Weights of a small GPT-style language model, trained from scratch on English Wikipedia: learned positions, 10822 steps.
MLP neurons of a small language model. Each row is named by its layer, matrix (down: output weights) and neuron, and shows model dimensions 176-431. Each number is 500 + 40 x the weight over its row's rms, rounded and kept within 0 to 999. Numbers have three digits each.
Before each neuron's rows, "raises" lists the tokens whose logits its output raises most directly, leaving later layers aside.

raises: "ium", "ery", "ers", "eries", "ered"
L7.down667:582454517492556521485495492520511524551473484528490523539497407516456479518472436474489474521484465657544465469454540625503483465470475494490497548499522519439520484557456479537527488505488503509469560515478558496480477486436494491503509533485535499530503475472531494527515528522451500491469453522506494502468503490494525479444477488509467537520452388502541483496619522486492569505456520498500472379465529472533498528517424492502427431556418576500470522525472582508568506473500509488512508476529526465548523548488451488477465632542483454487462407509484621486522475598555467537510512509505500509499492532505502539495472497563445535488452530511437490489511503501505504495549460476464561480496452542489490460538556497529528452557390528451511439517507540416509497522535516

raises: "ays", "im", "uth", "lo", "app"
L4.down1755:550528441527531433524473505550476483615502503524526510510557505498528496503490546438453545551472488570524469408406482493469515513582487521523503490495488500516410477535459473581534481469535484569491514513504477495507545544504503568537525452509510434494508516515513456528531489477373502488539497458474506573584405533517460459488500528535563511450552571529573470461540542553479497453568569515530499586481478519479491511518528552437490540597473497510465445477540554511501415468467489406497465523513487583401477512452525598488525565446460464482450495534484446512504491452492453540515442561503493511464491526507438514482511494467442535456462500460555490340538521484490554489444540514515507553536506478528534500494578421548451458487505512468492516524548538545482508524558495

raises: "ary", "ana", "ari", "an", "att"
L7.down1441:426473498394522428458519470544543531494560535508527530563535571475441501509473465447424470449525514517494447561513552509482541457526546430508486461467500421476503548637513486560463516524471510444507502526621493495493434500436460492526475519512508498540515504542534533503510469503519513576560575486466531452475575514522504519494452372521456529534503512504499503518567517490452485497482515472459515488434488409545511510457512469527518465508522483529534514506499439439542530520459464441538473469535456485449472498492458458466522502492461403404559483515519590485570514436437486501504561501536496563488505484482483518492595439456500509549495505465497524488488525500461520504468500504603534509514549491459428519525581588479505454459467455489512516583592457483523591509529467

raises: " northeast", " south", " eastern", " northern", " north"
L7.down1396:491504483514477516509447521568574409450528521533484518499469555545511423489518522475542454470536356526385549508576538547436559440499521544547478569508475493526463490517459541453453564472477504490494494495547440474564473586488546497527548497570527521513489540501523459502462478469444528449522500506558534450456426595533528516547584518510509522536483436506498422577444530462461514453476500474512553444515552558524522509510462511489544500488534455478459522491414546476536522544474471446457458494500493497463462451409480453475455490531472516503502507549560492467543505524507532564460518469449491513526504503492450526464498499490517474507545433564541468495417471554478518517513488556572487454532516506427524512469521462519481417477534523513501495504540489563539512474506546

raises: "li", "ris", "heim", "het", "ener"
L7.down307:474536437466488472520479452529503528469482447501492485496469579484479464508490470488552494410539453519556545474480450505497543536474524531507476542582507572376553465487495523437452483520465564515518504444534584481441503556481482575641466515500488501553579494477532533455493425523447440492484498514462494491493519542469473511461467491435529464559492528418520525519480513527539453510432525523513537544501468515498524423548483448556465486532525501576512499517568500456563488541554486417462526548541527470565527471495520459457539502534523485475446462456493501465485458537425510507539529566461536475526435544492465527457532506431605445524522534525493497557515439528507499528482439425528482525556559436492535501451469459506528462433481539478512469497447484448495467513464498

raises: "ias", "hn", "th", "ia.", "ta"
L7.down1356:513475476484504455585484550518516509502505443483467489486589513478495467470462506465505477435451462517435551495577491508516514527442508566462537541558515506487516452534541451553454514459488498554523461471529527557464475565522453443476487463449471504487507477469503453576531469518479458526493503495516485537501503589433477515509554464526470486491484423417497502449490497499580451510530440487549483441486438518522532547537560465495519528508509513540548487484475507492503386547582467462506489519559531464452491495494463510446483466502516488524489493475510488528539482538507449478513595499477522512441456528509500510509344588513548484487400486519522506483442460518437588514457475542497439474500503470488542488452427424509503456512506539499503494563501494488551534481433494

raises: " of his", " of the", " of M", " of S", " of the S"
L7.down1090:509515474496467532423493539464511454493491481446496467490434518426501499565491531494520548480480504529573457496506552488458455515513525476478479543478511515508534520489405518480477466616526527511513484483520537534494518441534526536588513545539477589472438446482414499416486470476474505463462450475504526478445528514452514522540426543544475512455514495528517437454497459604605489446496527538490510477511509442447471509480537538449496517499523536441565481529527475454484560425528595524510554566468573520467570495465544480512471507540443499490404544510517542525480493558559526541585520503435505505610541491474483484473475528517461535463488514520453590506464514519532532445526591451528517467448498500489509520544492463526511579470502474480515499505393475468596519498521499

raises: "on", "on.", "min", "ons", "on,"
L7.down2133:546476508452510560571480495499493471437517496497535508492475511442465436478471425496478509520454497505548523567524570533514543522524502573488511515556547539474469503477440471502470536521491525597420556442465472468489552442458504523460488477433499463547536541457497541483533513537531419500410536449540458533473449510518501479543499497472497539490501515454469525422420486448404497439523518559612502539563510501495430487471546457477464490422511482523521521500529423508507476553512491587511526520492457495518555531490499540470452475481556519461527465592517442477478520481538453483484510534512488572550459509419502498501425450473550472511632498423522463561467493543518453513410572530567550540475393530461491506472481472452505534511485505458468513515528475526621479477417570